config.yaml
n_layer: 16
head_dim: 64
activation: "swiglu"
norm: "rmsnorm"
tie_embeddings: false
init: "uniform"
batch_tokens: [32768, 65536, 98304]
MLP neurons of a small language model. Each row is named by its layer, matrix (gate and up: input weights; down: output weights) and neuron, and shows model dimensions 80-335. Each number is 500 + 50 x the weight over its row's rms, rounded and kept within 0 to 999. Numbers have three digits each. A neuron's up and down rows have the sign that makes its largest values positive.
After each neuron's rows, "raises" lists the tokens whose logits its output raises most directly, leaving later layers aside.

L9.gate767:412535518514441451492510508458542542573437530501440517541550532512487440467543512528536504607418524509442453653588479444545509473359539534475542590523465527505488529513526610472531472504564525571551546577535501428472464460523485513496533469495496534566497525427552442514641447348569512487396455521501453471424559590490431470541560456540513463489483525477484409451422489492542564478545523453517487425521527582549474494424544495497525462476535584409508485519578518473599521444510438554522428538591504494409522404540461509462483456498497434438514516483462605493469377516435505529465545546513524537483449440487508516475568485523440491540520558561448453566504446520448406472396537486471543563576520431522526519486581536542462572533539608442471578470518458488549452457427515
L9.up767:427461496528450559547471507522529570504448520451454515489506463391443556498536410521496504481461497532396567524511549545599485506557538481443525444539464532451512525528481473528532489592486484476460574504441471545454518483485552512549556505527570525511543485463493510493505523509553451514344546506459527452550567435530560496445442521474425531597441515485495550535571592469559461462603522507570518530493559555521501404537567435503489477423528504558382478539611451544581507483527620444471447477507488600509524458475447523467530596586514374518433510464503548512506399463495591540557517472450423472477515535405510515423430502442515370426448503451465431517389494413382543434427451426511464597669478432526605458490413430453477496421538497488606497462528550556475498478484495
L9.down767:401468556466544581432522463532423526449465456499450486508482526437513541532464521404473513410465539511476614535498522551428509568477559447476573531624496529375548418496464496477516410539496524422494566454459565523490504483432518507512486577505418538604601507620492456447536558524529548535385484469404506422563505511491529504479549499453554586585557492542476512498513513507478586471547526495461535382452606505450468555566564530509534499411595564538341460554452567479562456554483581431414537462496511533468496565449467487439502579523526513465478491447431543532519470543431566533490582496506495432468587408555489396411477528526434517461468416407424512500520419427517513540530425498445515428559424419508484527467469435442469579392488503474533463436438500552477408450490514
raises: "ate", "ated", "acy", "atives", "ado"

L3.gate384:481520510462500567490450541470489461537546531557524554479509458565513609528617462522520477483579520440596547587487538458461500504411475500561494515453538437499533430504481526490527488524588548487538489500475441499473565522497549565461498538472464475434585525439399579548528537462527508508492514429444422452514584555473562549501490533465514505517436513465482438486583481497405523377541480482612472424523438539467454476485440519464554528454449390515527468455452550447628539530613408524463560510415523466561458464573493461513415561454512478437536487439543575544453473548491591470532485441488484543522580453440510492460552542454487472613419443500500480475513479519469516494382501484402539488555542451505538419483476446462596433524577515444464466475498495504488425549562563
L3.up384:583467527437567466587442567496565558452389525369557497375505547473486541550483445502537422471493434540485488465466556456544499554508452453516450494471468401443551541500494459420467535531512360462512470470362481498469464488440524535461488493480529499525439522467477473509421502506544517510515465423396551547497521457427514497492464474514551440592441453581502498512502428448453455486492551469536430418520539465498524551549525540590471545435488413405492545508439524487515509480610477555516497444457429516476500500508569498529465527451483478525512507541542508523431560484448476557476389531520555509502518412591460529526485480540503596492469558486613512470633572455449497533459454499525491449485496460551510407466412454438499587491574452447508562484500522550398502491495538
L3.down384:455448455540518528498469456567622424463539473499450470551537459505495551543535473622418504429400544555599551470558482460540496495432572468475435510497624535558420539581437559567467479545514503567500478345443454389534482438497459529518459464486494584480422472554517486529520593564527517500501501525493508457507495456393517545427498419445510536547553427439484445512487450554452505485495330535450552499481553604411463461484537392471513421426484532487479471526491570460476557484505535526498426496568533548494569521437540499425475524457460506508531448463534568461453547546446543474432517460502523459494451579540497512571628461490498514500495476526460510543576542499467508465513496574462580524439486512474497348509529484470448519512526515532489463491538504537464479525569520
raises: "ician", "ney", "ford", "onia", "ective"

L10.gate353:479452631516401486445531435427471419537474499581509432538516500511430600438540435584511444477500518547559488446413560535515429483456556494476542445423530488508414531539473422507605510432548624485403486432524481484474524492487527506499517524504560585514496563481457507516501545543490516498476482520463475511549447506372487562417479528525497564546449417544436548406505496600458589523569513463451522546395424456522413481551452543623551529503462466564586568534478575390508510481398515460502466481506547580482448486553499580479483449525542582416538472510585608440490551477532414581546571451460532511536475437371495536480471450493452485601453516454565459508545419542534535466522527459510516436469383554494411464527536504496575414502482514503527565528587524502485543498532528
L10.up353:437491521538413547455489428558520497478530490579501517498487499478465540457575466445484458492549474530568446390478504508403535532565572487533460506543600483561502517521548555524521507393473520602372443540487552463524545441528539464477508432518506564469482524502533433381463497594569528504510446579379587501439511648486431479464560478475474599471496409489481462493420478529482394558504558533413539435404532509473400531506525567505552581578593507516565507475498522530498522532473498358517490507480393510510539488527538529441502501510527430424488392495455465515575479574427566541530498492486507560475573472448533495412453537519510508515519478479524579460412476478446523537476551521516559480491438533478441492569435556520501422436484487525540540534525501403443531481516488
L10.down353:447420444522472457483632403512515462456415470557503521381482447450590511510409470533525496435502468431463495552452412599456530495446587548436495476581549514484509533517440478481524535487433590513502460508557509496454546532498492495484520453520561494606610523523482514516445511453548561515477370556507563515564483463620490523536465484511512526519552537427503542548508465473516548567522409426434534495448498527520458466487441533506526601572544463566524430526449591476506537593507509517466553509486531528504518379495477593517471445528496535502486537451426472564515584489433499506513548434519487465568497441460460482504433541577560529556441575509462637534459569524479467481493536455495433403501425426437545478486583532430601498482545452510454524429552451532489468535550485
raises: "ar", "en", "al", "an", "jan"

L13.gate122:506507434485548570489437496477408498568539477473448479534514552521514466526542467457508563507496597482465362538461453567483448443406500441441501488451547611504456572534571485537433520534529513474455522363570510452466527492508447473541514531517442432538406548552550520449549570607550469480488457440467479506497574518481484508455490597644396580446524601533431479442520588520501497618422500522454490428378501461395495439501388560509466503538494537441570473524475597532481500554440497523472509449556517510527524498527470568522523510487467438539504535422555455488551438535428597501475465558516394485521572560474467488562497549382538504480508511482439557513540427561523526480464518523414492603428454488502549541501501435492486428439472514633554458586642435464527457558504530
L13.up122:539438482502534459546483532452518528499489485609476384447518510521482505542571486518461524548534488581511499528564487481567485414541485441544494401403534513454536556587493574490421511486451478519517486533494486425582485430433477429470516523520436580470479476603533514431554528545561418534471487512429543533407559524425514529511448466537545563531503573515641526443452478484513541487501509542547487549522505573449554475547436579490535461500533478502505549482466463503392537513531457498485481431430522543547459499400539589485446471581463465544576475406558376519551565553423614589487519487441461460533489593413456397474504549475426526445429493512482556494489489446470548558451524513514521580551576506518469519453525354586483447555473519595628533523539593464537472525503580
L13.down122:493477511539495485528418487426555504582503472364470408445547575502608489449438507451481567456483533549550498465525436490447390533459539457512450559468638477532490412541522465496430469550617499536402517545452481447492506591553545505479497519465452451429574580499522564546510501562559468404466457511598637545493513546518430463507526522599479503482493467605498520459498507536478580557531514510436575425447543486462564439546528504508503534511577429455335558515525542641546496488439539585422525533480523514532460501586432463523504551457427470515497498506429523439442448527429474553437524585561479497520505446402481516539476517552540546485442465499546529510474507415503554529569494475555500539461493528434483563515535532457508493528548539497500523516496511445487504497465504
raises: " :", "(", "och", "_", "^"

L10.gate218:517549551510456532532515542494462572476550545560542511535542561591513499506543478509499452529498425498491460521436430545555579490449551548555499510545630446562517605536492576388480590486514566515530542453515503597453492471486446554498575591539476531501465513541529463467436517527569521481426486463520427467478468523503452570452521522430562549560514406582513447569505539515506523452420511484485476475500457530527493514595575522501397476522465511576493475511512524466552498576563463412473566521576448539416478460542518495506526492509446528441578472550545483500514458495522455542529440578501471504465472442545455441479512553465527491492505561524383586528488508500449497523517500438470476513374569540474500565509446521552540500481622404503512534497491562491563505482484531
L10.up218:463450440564476530516484539477514577583493497517459492484474517543546514420566551492544547481414467471461589540510453508503369496489519489407543550559410524528545497588515515544417554533533575449448558514494494518529570473506515516537500493595429525537361562514566465559498497607604436484539446443515387574455538468499564563439458426473508571512469384391397475534579452630443523438490562502482565522427491507457544488518588525437457523465473574454501508547515586513573399527383551555496589496493521527502450530485425521431567545505509478531485452510464507538501476528504545528534503529510522528502443521507444411423547467495588524524495584590488507467447414451450581537466575455516438485504507439519488483486429472372507511558559476563574529421459493555518554488487559
L10.down218:508458535471515530526461521462553597622537573459507400470448443525577552408498495426468538424555465569440449580481462585512454522443574588395557549586526534487487490567419515558518507511476537546492511430464568517446465490449408572526591434547535478480489470488456432438502566499579464492502552484500503513556465588565587539464463395438455544475499490458439504636516481566473534484462600505466531476542587549582503529480495579427455585385516496582365390527542484491584437481408501613448481513387555503530450463495486525464603510550508563471482572536439494429532636568522490472478519506520441588439469543482407493474495489532456480612518529490491465442540522580514506571448464476505492468453522392458413505456486520423509419521453469488428514436483546523509524548499515
raises: "ant", "anc", "ance", "io", "ancy"

L11.gate262:637451492549542534557596481482535561440570608495506597580474492437547555502438472500549530519497450450453494463468508496441470501485414587458401516430569488554453587465417493434491558482411558557464584570470490497413505448461525482571513472419543480489453523503477444478532521477470555553535511456521488571537541597403485428511500378516515504409478460496474461487461432493476476559601452443374409464463463555439542518484423464513524517489446524503540527506485544458471490453547453516496496467473459565491467439559508428491529541482530522414450500547437512490488491554416528531439553541612471477569457533485464496503551509403580373587541479466536508511453427429447453466498470498457555509554474478424478433554490443526514447482523520509573578519551552517463448610465421
L11.up262:512550521430514491455468394496399594448549472557501463460509520445457504574465467454526519536584539385569471465503522525473543459448561573531517537459536444457556485468433438477522534493529490535481532477558530563539490404527408518456493554417559516548492572386341438433519514529445539491550368472587508503491488478564548499431502433466489545462597511434556503513444611539490560518513561442473431475428520559534494631457545565523555541528472515445512476520501482390379519562476482559467428543499547535509521542514507468508570531392502545361489448540527527485569470511489534493489450492482520523494525448511459446513478498480478474539578554492545447543473434455430422407470604534441525434480517486493449591533444474487513485517451436531551531471495516618495540533560552
L11.down262:445433409464495437506576545500454486528517566434468587424482501512455533578482505479498514530578522587537545499464509563446523566491567551478454521494458508437452443507509438445459616450526542517465484542531474515439493550497546473536510508439555473468602495536465446452658508560501464471492486544492475443488548533475593574411518477491481617546471520529481524467504513520463512444488476468500492539471507509428525518448478517612523542438561551481389532505483585492431518513398439459510405455496448560519407585513498475602451457537470531506472457405488460462516487519536482418472579479531546506550545470560542471455457541512515592430461577482611448467479471482525572428478559543433546528536501491505572507522496519458594392434466373433527619484581461619515473589532509
raises: "ze", "ay", "ith", "ity", "is"

L10.gate972:460537535558514481556543531411525545539417564484526534505589438573532464532476443438519534493475463607508524520439513444569506408508598463416412439452464452489487498473527507551429616489598556528433514441518556461493500445436531482492557486519514535477484526647490452562517511605524547505430494622513488466513427609546496511517537474603521566505470479509518574539541484510492409576517606473549484517574483547443549497445458539553490435567497448513529495479540539461450406645389475525557527463447490528555618489602497494594474494477457514493559490455421567443529547525430524477464529498446501520408513483512424490549503403515448475486590535504440452552472410530494440541473511483517440509437530454454437420481511507553500553477607431544539522582431534455481540554509470
L10.up972:376505534479610541503595496543542463569426512546528469558577526459503438474553415497532445435445454510418497517545468457547429599472536480501464495433602455489481581527490498514406546528613521513415486448523518478471556546496446497494455494497511487547482527563472517527566449487489540534500501531511481468452507505446521523630561534517528514443438562421432413497567537535497407497445526508444422516528496421367542404453498488562537468466539636523532470512581493577528539496479514447514490458433500468497595571515518443555542511519425506544540548498552574526472429501463481453430556483491550473489402477618435495546496472605511469553583523471389525618529435552472452532513426476467406488506468516548435528474431411552379497391584538505516564541440478503562500434505473
L10.down972:420449522507555518499522502490425486477422413505545440481487468479521513454538497472414435483534436476534504439571459387458495515373460466479545553417502525581448539448602566448494540477490536593546487446438490551467518502540524501486449432485500541516497538567451420499517454479520553457562498480499473462536494485460485554549512512518486518504467388411518466505480500577528508590400521601470502552522444523383541494504412486443444501488529592445457421548597577467501545566504584466502451489546478399498565516542478555580535547502584554565483492509531513392516467484553524432493611483466496455505445577521517411511531502536434557557518437488467431543483443524502483499589553493465424483534542527504524577566432511544414481498517564561585535493493465478551483469495475
raises: "m", "ms", "mi", "met", "mit"

L7.gate445:537488490514486529488541470487565491453467456506547404380479469434527501460519500453555489453452514483490565501532484435477501515527538493470474521466486443553401437458562484465458583481466583512583428435430514519466554474501454462516460490529451427479550431486468439548570443481540551587572550536405473479401477391550487528604570496552460435433511511460478460388496502443448457513468524536475572488557493533506554580454503482492520498527417513433560498508522426520621482457424493448537525537535582544415480577560447445490454492547525433512502483639522377472550516527454501440587592491575569486411542507540411516524514554439565492510542531561547551538550577583475512503557485568459452499578382456473517484524527430556499447617472546461576482453497448469497579521538545
L7.up445:511546456398501584549481482574504378515572526555478402508519521518483457494497545517514537500446425459523477481453503401546490468550480528510473495435487408483518484491484578428530452543564526439545588549610469476511573469539420537462476568480371464474432519496498463569621528526465535486511491473487463473422489514539528491513414557565485512424564477408528565513474540507526537534518517447612453471487544588463482407557480482554465467472510559505501546491509527501493494391461456533511547495501501468462478460500492467490508472412556600592455617405531470562585536460499575543595501478556528556528400512484592554537589509537520606527462491388532494552451422490475488495481543605491514538403419494575509481455527486479517455464437494521417478505390486518413565473524604
L7.down445:500508467483487499445580414625509417528384498490469577594546436546484576486467433500531537565525485546490405495473435556510505511495497515473424434444490477551469460393561563431475574588405534501570545507590539527540441530508473558462518532533541447457509558497436511572455439569526563522496481377458462505447493461479540543626484551489446537485451489523497546535477476424474431469516398565609654527527528568555417438437506535504432421435518584477561498390541510453453577522561490472503495423504494516533509529497515507464495479550506480532541480551528581437574493521522488543391550404520553522471514458471488434561538507517446524484505465520466488485470582472416414461463416550503519488508452455585517476537605573496439454507585489524457473453485488448404529537533612
raises: "ft", "le", "lov", "fl", "ffic"

L11.gate519:489620440435551509533575529519486466464434473510527502494503427565516554500516461439545469468504493528560490550479521522476452483411427445450591543514464435503558400480530516515500580505566464510425488483475468569579517487497568367444550445425404510514513470510518537566503409404552581538494477481549409529506506576431526487516497524567442575456554462539436446485500434564504568502452384448491598457468457519468437440402489457474466551545439505537521408514455446448588476522470566501535437425543551514384485497470486443456522491421467458495485504594463552460504559517483584496511519537389509540500453472489500543422511442501468520428554435481463443448563505481488494447541471433447480445495471503519515455483489418475430496482512476574576396517574501379448510624591496
L11.up519:508493486453481581444534537431440526454440497555524447578467505538426443517444472481514479502401465397395478516477557488464417450483471560445517587528485600465532487419582529489527494614558521450546471490492498442509565456467565463546338430502449480480500474484522485513550495468531481532606490539532482459491522434511478475487454519553516431461482433547553453497543493505483550502479512518480507528508462370512527459542488450411501469459547467428543470465564475510518451461508601628459501538500484563518478388446421488695447563528482541571508571476549489434531556445544491491452583543504438573416514464529540491423476547457490405533561462520425390531513482434485476479530458465488531626519415466418591488495499485440441475472472468532599415577491503491461534492428475
L11.down519:471508508550508482536370519505507431434469476535415450469429398456405457574488510472447428526472405571441464607445544454503577556526516501560518571430478520404498482457486523543506565494560493533529413471472515623543505499482553561535422421524448446494530461539436464523568476495622508560549544481494434590541467516435465512492530500462504552454516528472424436533496439481528508504470431445528592498529411473470466523453486447463457500624524520451374446532393485500445439485502522506429511461445476464532478571477454564519536532546502555508488442461500493413503533409580518431480568521511476447488472580427589525561507498465509544488439471525386451527484489495543540403487509525525480570514544472449540573505503430465510444482550526505462516436599504453508505449458568
raises: "sis", "ories", "ological", "ats", "ology"

L9.gate314:518447503503533479523438506562469457567477541528434522503494530460459511480483462498502504574452526477536475504475496561516468467558476525506583449483547471432543433452491514540513540520415545476528523548506493519465407551538523555492542451547526508560481463414561509440436408504477461488547616543418546404477457461531510542540438455515468433547463540508596469547494418490531543538460609472495411491467505412549487394527491515506486518539630457513511490534424531417508498455443472477450543487552470534474534527589488578521438498429475471451499465449482441492491519459428480470548508538535464566479541476386431457359560483470470473524536516496511393447511484544455426497376456524422479477476474451628545557568469502466427532472461541641424460539432441383547468427495538
L9.up314:573485439548545598488473498408534563450563537586402504579484516476617458450466506558435436544507485499527450502492482549502439496532469562454574561460638455437516522495616443530463510543490517454486568461434397516505501446557426607413524446564499500610582486533494426486499476472485474535525516528358457467521558524539483513500524446501449446516468578457531614526430478464504469491487588506502490526529489542582497499386584508483464600499550453451491477410469482496486447486523488387553492438457479529538463446419478450595549498494414535532555497512535473544554488461554418547535465511494520420554500467534448470512605557491393511470530519573494407496421477563550512507443488446492511517471529440502577471510487438553533542410462454535464463481421458573413456492542516
L9.down314:477487494551582487463386523532618439452588489580433505473449536486534456527491478466493503507496505477487483589514512587533484503526525547467472530556514470479554466474557467509539355466535527508489508539510433516535506580447462495495522400509461456624435397572587532536455605335440591453505504434406459411511486476501445494584508511474470482549448547466581559523518452504535471510490489516444476411478537558539562493483522530456542490518545472545439508521412528537527490525570505467500467531507526481594476508482475508506489533474479461534526515433494498478510480542452428573466598534536534502487460541524447393431500370488437547548530464534486549559515530550480551443452529558441570525487505559493628505467463488468507454490504519468430527509475531574417447470490404
raises: "nel", "ary", "er", "less", "aries"

L13.gate293:513423512495540453541443459478488424456447526444461464440399436502574593501533495555584541539463497520510459505456475527476482464411522509559430584495482569562502493468477489492453422509426526466479464574552510467397550545425454474477464420528513424452473509499556457509534492488443483508493468489513523528537455385456548410602410538457514476432496557511484542465464544469485503452466576513467568452531488532582533461459419446516547509516440517496599486494557488509608475462497438562485531416571517560470520514551579498479494553451484407560429516535460471414445492483515512502434554465544488491530455423490572552510486473528554540405617524627520533546471477511548511407459536470447498510528413508458436601487497469459448442471497523499456506451463480465490611430503535
L13.up293:431452417511506463434530504482448492466516594588463617527489562496597483425427494563543530608536568411516459468530482460375415537465607575513498490462562599495493620419451579511538481550381469484454494474554540356605534439515509545413489375467570526489422492577553507500469510537528479481614529531442534514601571505463473427482409514482530526511462434543478568479434445499473383558543420601436456504441496526469507521528543488455514491515508523543484436487481524496363546478474464485457549558542426468532513502496486485542643448579504529527384518497671521510502513515527580568526442599593492533497453462496492473491433482507610400589461485521547465476511485447459430500506533469473546499448503553559461506430453532484560450495406493444539487508497493543524515571538540
L13.down293:463530516561525510413478437553472443513499481434483529570479474465501489498458537456549520544522479503430607482410444589494454563470535539452508546473464444469580414426438501463419453432433512469476546501564544500487486583502555527489491519565531473435407421608550476514479467515484461517567527443517495527401528536503484496483392409507431570459458457585557534489535579505534521497484472551501571533530542396559545456484464491457567510509482440508619497487468491512515518482500534511497385446577539449447447468480527474479494524390459443490530487492453572514467556475589488494577510502487502548539532481470546523480465459441466442451574568494554505486438505500481580454478558534565400473562475519498408478531516592493547431482595492436504617492535445487479444587503596
raises: "est", "er", "ist", "ev", "th"

L9.gate968:500534531502476458571488543475463526433487569509585533500526505593549469569510490487515500505524491556463532505484531514577535491596498437523332508550512485484480508482531496478446505512494399485477497477498511510470487431522589446422547530499573567445530579397500547545541521516457497490487485522564527482484537512492476445527555467511442523544511501533435551566449508506489507391494499459411466539562394478539530429509538549579450557513401442503509488523520497444557518494482437478514504570532340473422589526494514506552651441568384547473637535510490399499546496632418422511603429520535457476510558471544513531433468535401469487411507443483539550584465443545486418436448486587513470492489497526557519493463543509460519464488429474506544550476593506450497538507532481
L9.up968:587515542480491528545546522491544396498445411442466494517511505467460426445544512599502523561423474522492512541523496551521412542550547517464443499341547419522462495450480500438561517556451444465439541476512569492430427567544470456503539501511541528484567563451518571465500478531536394488487573555561521467528461455466446543524506575598456602531423505467417516470470560418507423524397562544496503507572400510448479516552454518560460487592502547403547466412458505539523449504563435483541496528560459498518650563480454432623550418508437440535512488556518502444529544466399454503549518527472528457604548493549562505475533578438504470485508475440535547558533470555530423468450517466491463498530526532401481587429467503495483496483557446493575451536420518429490589514502535
L9.down968:581555572430467451574508453527527573522462510469455494492486469429386469461525482481492491444540476536547494495460544509481516481645477515543435501459607441518466513477486437510551597450472484455452500479500622472396499502468503469416575354534557500546479496451512569539552529489508426551557489497478509502539496526571471428485447510568543537491526551461491522557443478509522430532512496495539488613541520554539508523538482486582493491504472460462499408466506631490534550487461511490551554444524447497457521512501510476560552503480476488551508496521479513450538532487413484470597518519545524500603560543560507443519476463519399515426475573551648492520506559577373401494455530623562490523457522570525487494514538420451501523530416494545530522530518507563423508567492511
raises: "ū", "uan", "ils", "ou", "u"

L10.gate551:529503532462528416482450558472497512456485538498495614446456553398471555427518511533508441482547494591506453481610499565574431501431482524482519590486578521485397526467544479455465506485505463534451410512431556540600549502513488630556460484473446542518521446465584536607558476485514550504448402506573462510498477411501452504582516599542562541536501551520568451428529542495447471429405527537559439573539527445520469407532505507475472419520574458534421528541439466540513475483498471457547552433558519473457421546474500474525479570431489470628530536492466522450503497477582565560498427497559468516534512441421434474513480512508467546481583572528514570467391480576512542563495485558500535545528624512437520475496499567477545456511512498577575505469443460486531446532449438
L10.up551:458468480452577519429479523548524485488526454546557507519517403537450566465492509501455547518428555497461534491419492513493387488510557534572461583537460460519450532434599500533588547519521611371467422577440442585447507510543535565544488486493485565573491540476426510444385564508532413480465521464559529477504556436468552470415564412527504486551529358573514436442514523454509495462531549456453523520493450476455397530523500431402539466575516627470510500513446524466542434509513501519598541386417510520544584540492626529520496410492574450522524488500496504438513511520490565582497526398454449477543463503484495516487440537497499583537650526467569557513532503469582547503423526514521553559559528525476401549555520495425601511459453396546602524503518500548566485563479537
L10.down551:579494526490491558411435528566529531496400485443459525579526442460532543456540500426499555473502485464494521485527442552447485514422541492504490494524533496471564461481435508538575490543517543423497510506472467581442472479579481571417643506559589463434454516438516511517479558434492471444489486562469535431506601483545466445461377535489535462436470469507429556494519571406600461503511477480528389495457522559455472514491434545482494494468465430445442538576542521566504540478626541495506556471581467432529515512512439515494548477498534488476512552502435454408500432483532507512494483393411352500537535490550490403508452534508506496477449519478636484488444489434519527454478493532535551505502476488465534510499438498461551509392536502449519489480444506494520472498460449
raises: "ha", "isted", "per", "tr", "eter"

L13.gate574:470505542559539435474554479493512455572412575472470493512569510488510517567446600516424521438445484541492492536426401509541529515431497538485503541534516546438482427480541480487490485493536458585468581552488543445537551516513489488521488488469545504545490484492500540468425479516542507484540562563542466556525456549446463548477429482644581449507538535467578426473442604458458591542524420507406512476460447426477428515490483573468473414482475414503493432421522527395449490410496516530522476492541501553482541534567539563567541477493518523500418461543507490449546552418498537611487493519504441465428548554386554539508444573452545520555503440492532492551508658500445481603446451592514476629476510454472454451492475510459566452518515448593499505570543463655572472431545590
L13.up574:523498622520436531617564550521500486523538524491436480576469513499519457542470503466513555539584497530546547464511411541517497506456477466514511444493534541500513530524398445568421495495576552575497503542552533476494507489490505493554595477561526519560576519454422590496466500578507415546423510462537569487511584401484494520437416594492438593628532543314524508497452433439507561476595465563539482462476465541499453534553517407521491566536548503465552402514395512473555515526496510479389521497494546465515509499550481555507375473547486579500521558538570570506487523481477536538579465429469551445460530550510457482443524520431503523458609594515442556507362467510525453479478532423460402534448439513558506507531489369503556493547551510564565536568474458493532496553482354
L13.down574:503479465396482428547469453560478570512514601497502486511560468515553541521457487549435510571513563410550462514475455433538565539479553562462408502484495497546501557415532537438441419476489544511550410407533597443450566517466435564512521524519466439491476465495506556531395448526449496603584549491513549414447468519439498474603497548409465535406399445381532550490479531539581439474450533509530437516509562637443524498493609503517512594516536482469435492457366547461588456560500536500518503497635537431432521563471452533496539450451514436499494512523502454480459523541525493453548500546576509518464511601521448524506468417545456545420427529528541461536446492442496591460481572426588445545381471558521490511403441491527561479482489487405565521495513588421516467492458520
raises: "CC", "CE", "SR", "OC", "CA"

L13.gate12:497542479464525473453399448537610430481516516453562545473468476503471471470562546528553516440449551449520547462382476526488432509542479493421524573455470604477520488531527522470408461521394537564525554492494519498570575490553476388626484480506581528518446510462546545506440590441501482440487527508485512515400554481442507472537530459451558455478460573519468439486498529551531456453481515527499458548485459440542489570458498425481597557451583556401512549469445503416469462479482525519398590426526506556413572530519428562497431506515556514484545397524511488497535518476461532505560445501496497490517536539532457533460441526388456639524489527504464517477478521475480551511557433561502512626495478553520621417395430468588512491456480513559413476518606525569581529440511526
L13.up12:615514519438428512544448471495555404461527511539556495446454485503486471486566531474500465529552545407569466520461545505440391491596528525534502498478564557542512564510510539459459402478473530468529531540485534554536592620477491475574464477417525500533536449578547565538482502509553478432517577444484426675488505523521556390552565448576495554526402526430526574440532559514537415482470522493477546505446467495498546495416491479512571524496485529448559483466490507499514535447433452566462563522425460593481580474547474499469446534519497493556499416523491545496538532436414581563506517512407522535511489470592501503554437489505510500488449589457358454435449548485521520479589466506578511547454504611558578454442455464538513469441496503468469430521522476444650483484484443
L13.down12:451502411468565423473511496438609504537492501485526551563550424478515541456533525474519533518519389488564522438519593520498516386506500488545440486552518397466509475473499523516487481557475597535550455494562553456435462511479512538585459525607509526593589470558503555482466519436603494489494534532448514591503499428392489494534469446543487459505466482456552451484479491544554586538495553501501471591447403432440474533511570556395472418521407455475357525473473524480404505482531520402542477502535485479503499511506431553472515441439483486534443530520502531575503397446542507555553497458432575525570499575561447512460500441518483451460462573504491514557495472479518461508499551503528519566545592556510414542439455600507516471366552435522486504563528478530460487521470526
raises: "RA", "R", "SR", "DA", "D"

L3.gate806:476509550478561523546467509502544474479538382577529488411551507473484484488480453487444495495552434475487514556556548480473523640461519447486495516455522464449583582549509537517504413527479500514437598507523525481568557455486504507532592375500490448482565592546469472425456458498440504559563494501543448458451549479501511623528513440540539564476577503557499442543432501514474463530493528460508544575542519577466547414496512463433502561517468491447480481621561517427463494414477497512520592462440532519510542562550534473486657559478461477463519511487553462600466533465471535517556567482418483524489511504517533463461529503454612521590537475582491455569454569562512534524543475455549517418402459480469500599434536548476533471371568468483456496621512514478475479528531488
L3.up806:587454534483514529456543460468588494499530491471512590438433481468527472575444498503478505499526494452487456518480573472465482577506584408474626477492463508476534473495515504538504434579446543537478502413508567514485419466538448428496463502456427456457572481527407474494452447458457518523541559562522388503539530497465478583537528489479453448506601570485543423533580578571410416422476458523585510511460528472543630462539458479528474511482462393494504373483488481545568658605605532418549556549493454446496538516552374489459490460514495392524538442510487493479501513517502421523567508543461531465522463472442502509431522479504508548449493469462553464562446465478497466538472516426453508512482543387495516562481526538459507386503469519486539550559411465480459560458442383
L3.down806:521512527450474539627493447475494437470557526501493519558472598585537445583491482502480429485489520487438497508441550447463461502450501455445549517549479469527459452483445449591470473501502503413526478529478485469520567434517489414431553553460456478407518500507520496595503518532518509519510509518456504503516518470474473494543428528450440383393472510462658462543544518583478493532515473460523478422572424542492440374473469511553549532469436480581448451490398506555533523532461504512556383533460457506443515483491496456518481413447541488351570421499515581507445479496559450447507562515533470453557523566425563524548528587471500465534531468523585499461482427484448509549508551443475561509471528502518456566545577484568444413522491553477410557451427654522555462425443442
raises: "ership", "ive", "ional", "iven", "ings"

L9.gate793:621514419487525526491465500465538518536425494511629546506534421565536593464420466520447460487482411560489490532495508437491505516516440542536556546440591581500522562467548531478526400467566507545485510482469453532545526432519485529577513526469516511526507482551457506447484479449459520435429469568591507517572459435488473565537588548544532464542495490486485483585527409432571591448529481548503538590559501428418554539503477435462639496598586494459550569487430464554562472468515505474481483521465491546522563586532536602433515474515460473550401436522551531456403475437439537488418467537423480514532447479524487595535466464483415442530502510534583533472547344508509563473557462427523469409510484526493575546512483443587560479493531477536565483533424391546502562536506598
L9.up793:460472430458554609489511374455460517504535524486517505549466518502506592558509487458484523528512536525401545486548510468608492563562485411486500532523408569543477449358535638513460447476584498522502490441424495471521526560483482603496514540372526515573414483407534427380541499518523589445538484558553488455464495489448525543458452570453498531512494514540490569450515492376547540503500542455469490612467589492501504517573513466429577494576536476557556599452518502612566430471499444461450458462467550474575518507447509512499529519523461535499397543435459545489463410509446575438443499533446521459471421509545450441474582430534492464559465596477516558397623510503395548496442489458493488579545488420422487484470435509428510487469522424554574545513336515554470414563463475
L9.down793:492512424486487495543427465445499460556506387469531560461624427507535548548489394568564527434361506432574514500626507488422531486482495520475494465536428550500435480436569423471497489462495468446511540459384484439463537517540498586474493498509457537440416486475549455430574484596472389518519545524607454535443455466472453542400502466442483573442616451426466493527481408438466529419594473510467579563530602454424492546542541483532471455535574481507432544536503582568592547401544533472542450382504545562481551590449472492475570478520476447461426518483417512508476486517508589430525437435514504570464498481549527454522554506530541503533550546610443464525502510494441548544548543349446539488592493427521494518523516557490591532474414424500552508524520510472557499452460489
raises: "bour", "burg", "au", "berg", "ham"